{
  "num_hidden_layers": 21,
  "hidden_size": 384,
  "num_attention_heads": 6,
  "num_key_value_heads": 6,
  "head_dim": 64,
  "intermediate_size": 1152,
  "vocab_size": 3071,
  "hidden_act": "gelu",
  "norm": "layernorm",
  "norm_place": "pre",
  "norm_eps": 1e-05,
  "positions": "rope",
  "rope_theta": 19200.0,
  "rope_fraction": 1.0,
  "qk_norm": false,
  "attn_scale": 0.125,
  "bias": "all",
  "tie_word_embeddings": true,
  "parallel_block": false,
  "init": "normal",
  "init_std_qkv": 0.031,
  "init_std_o": 0.00478,
  "init_std_up": 0.031,
  "init_std_down": 0.00276,
  "optimizer": "adamw",
  "learning_rate": 0.00117,
  "lr_mult_qkv": 0.7,
  "beta1": 0.9,
  "beta2": 0.98,
  "lr_head": 0.00579,
  "warmup_steps": 462,
  "schedule": "wsd",
  "decay_fraction": 0.886,
  "decay_shape": "linear",
  "final_lr_fraction": 0.0,
  "batch_tokens": 65536,
  "max_seq_len": 1024,
  "doc_mask": false,
  "train_tokens": 416800000,
  "max_steps": 6360,
  "dataset": "wikipedia_en"
}
MLP neurons of a small language model. Each row is named by its layer, matrix (up: input weights) and neuron, and shows model dimensions 48-239. Each number is 128 + 32 x the weight over its row's rms, rounded and kept within 0 to 255. Numbers have three digits each.
After each neuron's rows, "fires on" lists the tokens most often at its 100 highest values on Wikipedia text that the model never trained on; "fires in" lists the words (lower case) most often at its 100 highest values on Wikipedia text that the model never trained on.

L3.up666:175103156179105124097178136092106117161079100083122125162098117067135097149029088173171139082116105173133163136121084065151133167119127130108137048113139099116149088117141095149202117150145136134135150155097097144181147112115142141125116130093127181169058144128227063112107134143137108110120092128156160096124134173148082189161132142153122148183159189123158103103191070134052138132160112075124103142086075099120111055141125075142101139128108154093150113125149140124124160089132159140157102097192132118174134147154123111144172218101130119159130101138154106147116160171122113134
fires on: " back", " head", " part", "ack", " Head", " of"
fires in: "back", "head", "part", "backing", "headquarters", "of"

L7.up757:107131114127157087195098108072152133164163155161126065143089138158167120079066091210118145099187159118113138148168137131158128092108155110126114099149137131120058133099125073122148110120084106137131117111097140102139152107122100181113108101079151181097163164092183032118145117107141131158117110135078201152058128097085151175070058110111131201153075113141131192104146132156172076175184160130165089120151099143099097125067093091140128146116127145088127143169117156094134141169082111138145116113131101155141082131080171147145109140162125153103080090173143165188124074132155106145
fires on: "s", "ing", " then", " played", " his", "as"
fires in: "then", "playing", "played", "his", "plays"

L3.up1058:099137117114094111087109096131112178160118062084094091161140130145139114109152099119124144211132130143051148146066161138109154143093198160152151038163112154152133145133178110050110129106104164056184136072089140090102138156094170112125066110094107170145143156125100124160098124142112181199120108083137115179179105064123083119177138150121137146127118084126123183133130084165136188127169150078059100149112076124106066125125169145110133123173129076141127136123176146131164187154167065156161104150122121121108160136082133087062089162146083105140117149194127110055110160124094096132
fires on: " Phil", " Film", " film", "ous", " Wh", " Bro"
fires in: "film", "philadelphia", "housatonic", "youssef", "whitewood"

L12.up744:163093140160187092111122110182154135133105048119096097140146126127176138130111154072083091113159184139114146146108119162101181117129197071104074113040107172163095090111131113149111143219151198192110149149084142121160130133081081120159126131121123091130122096177146111108115103128115165149148115149101162166167125101091142137165081156137150106134099142092080144097055159150080101189178161161133087170080147156158065116118135143140138147127162078141145133144125090114113151163095062087093075159078142196080104139207136124092113138146134113159129147121120102145094052094132139140
fires on: " later", " well", " long", "ly", "ier", "her"
fires in: "later", "well", "long", "earlier", "longer", "higher"

L3.up161:080126098165089143116120109149137124109105163092119136111111108133157147098122148183201114102135063103131139092137107148156088137117141089090125116113046128149120139105063113169193143140159126133114180124115095112096155124103106136174126101094116197138104173087122106137102192141102099129153129137171135088134163145096146135103094147110083144152070146115103094146164077110069063107132097070106085160142082160123123086127118065116183111208154086157143174079153178146157160142121184103143150180164120171179108158143154102104128176087130115158118136125116145132122127132122156127
fires on: " all", " ch", " at", " to", " for", " part"
fires in: "all", "to", "at", "for", "choke", "love"

L4.up1122:155177087111139084127126153122130135162121139156124165092142127179152137077130130146100101125112156014125091128174151123136136105130156139151143145098119120109145139096079079172090131137165036103118133081140119116163151162114123138123124180146152189154144138096087147135137123087116146174138129177097118107137162115171103095142147109131160081109125123159139177156186055117088125100104132120109125153113161099115124164204120154097199121137177112110147127132164115129225118134085144148178124185111148135137155141093195111198060133169122122130074126103132134185156103122127079059
fires on: "pe", "oup", " Group", " party", "at", " political"
fires in: "group", "goupy", "type", "party", "political"

L3.up953:115133060100104114186127114139142140162092162137111115152068131127123201149099189170180125120106084144160098116181149117184104181117088111137115072072075137146075166115092073139162116151153170089147161117123108097146146110148100105179152137135133173175129090115127149075063084143150076146215087138104130122101156112146138116131095127081121147141139067153131094167131107144160180142163182077082083150138103130113149094161150130101126172092130161142136156124134199114128147152132137114220088121121156146150136143159146149052108148115132135176110139144144114098099093176124219107
fires on: " record", " age", " place", " number", " medal", " list"
fires in: "record", "age", "place", "number", "medal", "rank"

L15.up214:185178126128119125133172085158080176112095167104067086121138140081144102044068101150172120099137144051064158116132114129166075079124174133088156082116114122168114134097148141139089133130136117139121150137103112079148088098121121108091160133087081118226074120152140195103136117144121058070144126129066161092124175135164067105160150087139089111138146164127164099130097116165109190133108096124092141092198126112164123118106091146092140079116163078141127134119146098111136131158149160129163107143164079142133200105082117114085205174119113135097121131125182093129100159108131181108
fires on: " of", " Carol", "resident", " President"
fires in: "of", "president", "carolina"

L5.up680:187146131190132114170156139138100159105114062076115088091087112102145145156161096131194149164176195076137102074132103116078138080118117110110119095118147159162142132166117166077156136141128086156087139058115135139077106222097092105142177156101127161133126176155162159186116114134143095123137128133115153151104165125110112146115124103179140142197140134122148131164082117087187140170175113107062094158094117129027128138120115060122164119139084193078166159146186129088143161143026146099127172059143155133118148163160177161129152173151080172159091173154153119183158132151120123131
fires on: " the", "al", "yl", "y", "yle", "est"
fires in: "the", "stylidium", "style", "intercontinental"

L3.up416:124081086131102082060162075171078136144088145141087092119152194069155146124072158111123096064100079155124100092145107078148105061133174151204089149142100113176109136144123152078099150118137129111138101065099138119133126134133123106125124074165104124110155136139155139086050162076176115058146102116122180192085127093205160141132150158090163164142093050137094182144076093168161155141153132091110092148139087137119143059072128191112163127100127095116131115086149092112136122144153125148131185123189124103090151133124109177046109137181132093180091167123125115149144090116079173123
fires on: " will", " include", " still", " may", " allow", " influ"
fires in: "will", "include", "still", "may"

L4.up729:200099127082028089134154112161126145125190103141121113105120061175125118110128127147122125201136093120169154062142162083128120102137126124155110123150105145076098074155072127105121124136118123090108175082099157112128154236132118108141175083123142172139123088107134111124136130087148088195126103151165114140119183124171083175124109099158119108145170103150184192150144076132117175123098156099160100199100155117113171123155153134116138168062131183089131145154179107132101134200119132175170105122091188111091076139172150117142123136173104116171097158191146158137126108141100105107
fires on: " World", " Royal", " military", " world", "mer", " public"
fires in: "world", "royal", "military", "public", "professional"

L12.up34:080150097110107121126121099139116132117160149119134136059102164126132129132066134080137141062149073133157103146094085129146140112129152064120119140072161148204104051121081132140114126102200070092135133117152121077141075109152132134121110140145101124164082079123118129075122163025161090117078122137128127195089125155141127176135156141135176073151111110119119154139135121142160126066183217161146133173143038120076115128093124176129090112180142113026140107060135107097141160092187143126146121115103102123143167147165129120141153120156075099192119091116145094100107103080080144133
fires on: " is", " was", "es", "cc"
fires in: "is", "was", "according"

L3.up557:181131172105097158080119137132194145189166133118157061166159150094112152051156113148174109138145134090146138151157194069152120088117167162067097135090175162144135129151146111104080068120098108134137111070060116119097123136067093187208092124084147167131162162077159083134103147069143122100143093144133178146150169106090124085141161156160177128104114154145099160125097151145177131152099178113105161120202116166118079146116108097154130161072078170107146157132189125070134098157145081205111080132174129145124110125121119099099129124140165140106089114166153096159099090081145133129
fires on: " him", "es", "areer", "ida"
fires in: "him", "angeles", "career", "florida"

L4.up518:119149103133105109129120113205191132150124119157104104133085173148157139076142080130133117125126111132128060076142132119110127078139172129096137097087102136182075091064167113167141144172169097102163174161084104050103128110182134111125176142137138156217067143110168118091118114135167122138186132170032083202103166128134152110084082118124123168137128138133099148150103120111203140101190145044080176130107081119162091168130124196084156133156099130053128166157132097110157179102112143114100166079105128126113203172133167117131068147097143157103169146107105076087129161078113164158
fires on: "ed", " record", " of", "ist", "istics", " sc"
fires in: "of", "record", "carried", "compiled", "statistics", "aged"

L12.up50:117115123122152148115143084056094149148187121120085120089092122089185174145082077167094036107142116126151077166136122184114100072110139132106098160064133195103119117085116156170120109140215137145102115090088152126163134101168128071139104102123186091160047173126141095065126145169135147090126145140103112147148178115153131161113107131123137101132111115150105186138115137158127132223203197200127139148165131134111133125125175143076156092124137098123104150144185118152127144161123086106144136156172143169109156164090122125051110134159145090218124141099115063179133122156105129123
fires on: " be", " was", " also", " been", " is"
fires in: "be", "was", "also", "been", "is", "later"

L4.up512:096144160077104101073193096101136121128130143100104092196132113151118157143162069090121150070157143111091154131157146187149136058118152113153162097041116174129113129103132128124170154105152091067154182128126097131092143167126155132126088109113113136144089165112171163129133088131129112130153124083075122157146131107126102122172102138183102155086156110224103189120100161132101123166105176101101116126088128145090082087096178121119157073150097154112147182109186107131160106143139053168157174105143144101170129116168158071142101122131154091115097113155197114169116127180077109131
fires on: " such", "ated", " known", " these", " similar", " These"
fires in: "such", "these", "known", "similar", "associated", "like"

L4.up1133:141158182102105036139157084100153122084158103141101113106103173139170136110097117134119086109151093173136088105166153098136132107104136081112114086100117157164159137109099146067089173133182110103145159156117170121125092110140093133123093076111146140147096131066128153080154149139107075125137135177141166151099155112105131104121141146100155118139171112136096151156130072165179136135127179114129121118164108154098127197149138126066171134089119067123170117108117135126137239124149133139119170116039139141089168154128129114186139134152127099125140139107098095158144104059155141106
fires on: " of", " Con", "er"
fires in: "of", "guerchais", "conference", "intercontinental"

L4.up486:103141143118110130062197081171145152188073133117142094095114155152128129111131120162140157072102152142118142108177108090211133077071142126121156147148117131095137133130137093086136084133129088091074154107110159088112177176133094150140178082144177120195136123080167148073092082117153145103134136160081170110060124118132111125123101137164095116214173134186125178109132157143092120138146131159106115110151099123077096134124137062132129133083104213119146166130112164110092155187118103126177110114179191125128156137126165111174139169097115154141164119182222202156097112094125187106
fires on: " career", "areer", " go", " medal", " goal"
fires in: "career", "goals", "medal", "goal", "statistics"

L3.up920:134137124181151135040122138148145135138130092126159124121183144126124131157064138137165110093161127094127159099163161093132189125102127050097131101131102118165069092152105089102175157171165176137095092137038103103102069162122139142166138148113108181133065109100147132143139116062161129122228136129142176120020131108135141161133099156074098107129090121118137155115121078121134151091201148059130138133069130135146078071139137159135132057133127115121148114153127150094122100100061143114126184136140134104102083136105117129115175147111105105182131123176166117149119084130117119131
fires on: "0", " ed", " land", " will", " wind"
fires in: "2010", "2000", "will", "wind", "land"

L3.up612:159135177159137031099125077107081151128093106124159141177171143090112117162159115141118102088073113111126153224149126102118125065129159122101114097179091166147160097114085124145156153123098167121174189100133122112142109169118134082122115126158143179176112135079156151146144108035111104183234077156082172179092138128147093156126083142071146106205140135098163171120161086152071170149133157127142117181131106138144046166155164153139117172089066086140133123135143114112135128172155178094196109119166126072150113141137153130128061165125136131123105158125153106177109068174119166148
fires on: "ary", " family", " Mary", " married", " served"
fires in: "family", "mary", "married", "served", "wife", "still"

L4.up800:132136172144121108078132102091138084128121094114122106124159076163172182128148086146128127107128072098142136141104077117132156094068151151141150093081141129107121098094078057106142147167116124140126183130072102143073138174140092167162137111143115156144073150123176093087131133155105156143080118134140122160084153111122097152156106183111095150146109148145114105183135175116185137100108150073114147100124107187112094102149146128131166092177065124028149138162139122108122109142133102135164084128098042136084087114139179150175106139084158151193113131149086118120139090116088122070
fires on: " such", " these", " home", "it", "ations"
fires in: "such", "these", "home", "those", "constructed", "portrait"

L15.up592:096065096095109154079147134163138121152107092189127154151128069158114110172117149142104147156125187161132090119115142131061142094144162127192159159128108120091049138096040224125154145120124154178113109148072184100132104140129141099159122100057149093165132134113107120078108137104118088133196107155041202106103097174131188122141092176156084149128152162095122132112142147134168178161153140133076141141144137108091094108116097161150123112090107200115174127140163119121178113140130156119176184160148107116117102100097117196152092105138132105136112127139127051094129180081124196117
fires on: " is", " has", " was", "ed", " made", " began"
fires in: "is", "has", "was", "made", "began", "had"

L7.up947:167116101127109131143123113193139170146154119113116179090023136123153172113067068191054109157105076081116166097152136099137190153116146028118176090045088185157113116111142082123152131173170089098138135116111145124166109108083083108169111176147114170160153149076145145089073154153094077079134153215101123178175136128075127204087047122083123126172172134100128130135101135159141125133118134099102110158124089146123142138095126182119112147165104141106137115103125192099110125088097150098116201145104132148149125148155140146120119151129136083182140101105094161144110170105123183173
fires on: " All", " all", "ll", " every", " any", "ome"
fires in: "all", "other", "any", "ulliott", "some"

L4.up1149:120151100161118153113118081109115156183147120131163067198122133168163189146104140117170141108154153100112130096118101128201087125149143147144119093096106179115123054141123071141106131133148113093092154103059142114161126159108202156190060166151102165149152110086119113192130119122133067138254186052084148109104154099128171170173150158142142160112121149171116119104130105149130119101078123128146159174094072078138136098152112067162155098114123100095154125126200135081174166127150188166124094169172123071192117146131172158086173164148174121146090121150175073170097108188091103134
fires on: " said", " because", " period", " II", "il", " Je"
fires in: "said", "because", "period", "ii", "when"